Weights of a small GPT-style language model, trained from scratch on English Wikipedia.
Training: a variant of Muon for these matrices, 1357M tokens.
MLP neurons of a small language model. Each row is named by its layer, matrix (up: input weights; down: output weights) and neuron, and shows model dimensions 746-841. Each number is 128 + 24 x the weight over its row's rms, rounded and kept within 0 to 255. Numbers have three digits each.
Before each neuron's rows is what it responds to, as a language model described it from the Wikipedia text at the highest values.

Start of noun phrases. First piece of a name or noun phrase that starts after a preposition, conjunction or sentence break, such as the R of Rimbaud, New in New York, or the.
L2.up339:143131101143120132113075145140127124138144085142159135116089152090104143177113143213093146125135157119122112129118119159110101148140145096074143081126179136031177111157145146151105090139124092134164102145140157166160145148157145145109107126137127125146093141085131064089151134098092152135
L2.down339:090116154136136171088145142105120129138176125148139109131145161112133131102111121136141132162127124142114146132122092122154121144131122189163160067118084148159123165164088145097137144125129118156129111101130104154166105108087085147131087101125110137104140145123148156148104112120114145103

Abstract adjectives after "the". Abstract "-al" adjectives right after "the", such as democratic, legal, historical, social, before a noun; also function words and name fragments.
L4.up750:155101120127137102099127135087124146171113119095152129106115107109136117131140149121152123141155101134104114117106124140177120139111153115129145119165147110134147087119160122108139082126128105137116108134136109110094152146093079176196105097109108177129132120117153133120163115132150157120
L4.down750:147133153150149142105118134101101113161108128092176170140159133154122099142105128114127130109101105161143117139125074147146132134171125153162096107118146169115172174123146101115120153125083144138162141125079154134111153149136117112142144132113127114101126067116141160162100139137091181130

Generic party/entity nouns. Words inside a noun phrase after "of/to/in the" in abstract expository prose, often the head naming a party or unit, such as people, customer, individual.
L2.up3516:127120101161127147122123108139124133160089158125125110144098129104092091110119112137120108100113154125155144124158126187088094154121134163135104105096111126168086112130156138146153123141125122170121123153141108109127168118141110126120139120113087142106135137161096153150071166075104131162
L2.down3516:130093126091112101121108101120107172140119151132145136152140086104152147112152113175125109120124164102120081107146107119116086113138081146137103149123119152139142083100134115127088055124145101124159125102126095113153082085125147121126159117115107142080176125129126143123113146140154138097

Mid-clause complement words. Words opening the object or complement of a verb or preposition mid-sentence in explanatory prose, e.g. "execute it", "tied to their", "interaction with".
L3.up599:125148143151164154187117143123070139200098139136112146133091109123117087100116129134137136111092113158169139122133110158129082084131188154099104161134110113187089091126123154134105127135104152102117137129158141096116123110093105142143166112124119132121143119166129163127131142106163112100
L3.down599:100098136101116113185146091122112156095145131100164144101084105141142159162149071073129145165099142145087095118127130160135178135161107167136142117087117136116132116179160089137138093136155117113121143124150102076125137149141132133133146127113140101147120128142155151158154130125142162129

Word-initial capital fragments. Single capital-letter pieces, sometimes St or lowercase c, that start a split rarer word or name, often after a hyphen, parenthesis or line break, e.g. K in Kremlin, S in Serie, St. Catharines.
L4.up2579:112136161149122149131109120128105109105122142152122124114163162167107133126093147137107148091084126116148157141106154171118103137117171131148149134154126171079109143122166112105116091106130181175095130165162130148107119124134127140139125114092137157097103126148127125121110090123196131177
L4.down2579:140182093113133120112181096150156115106133145126149145128179121128113126112112137151131062177121118168151181169105133146107130112104138148168098137124171133108126119161109139165103155103147145149138115119123117079122147131150180164162115160130133125118106157096104111161091143100161126144

Start of new name item. First word-piece of a proper name or table value that opens a new list item or cell, after a pipe, comma, semicolon or "of", such as W., L(illa), Kush(ida).
L3.up3666:114140157120125134094125166104138127135088126142131207145107160140152138136101156153160137169179090173119124114129139152092090107145131129160121104125123101070103137200105151126142139135086129107152132182146145138119123149137084183108141114161166123102121138128155133145133132127110143122
L3.down3666:151125128125053144100119130130121121155144136152111076125134129122135162100102140118099125148134157111136121123155160098117138137086106154128127128121176133141146136124144143113106090098141128130123103105112104088117187116113167125131142126126132133118124169118106109099095087153164108094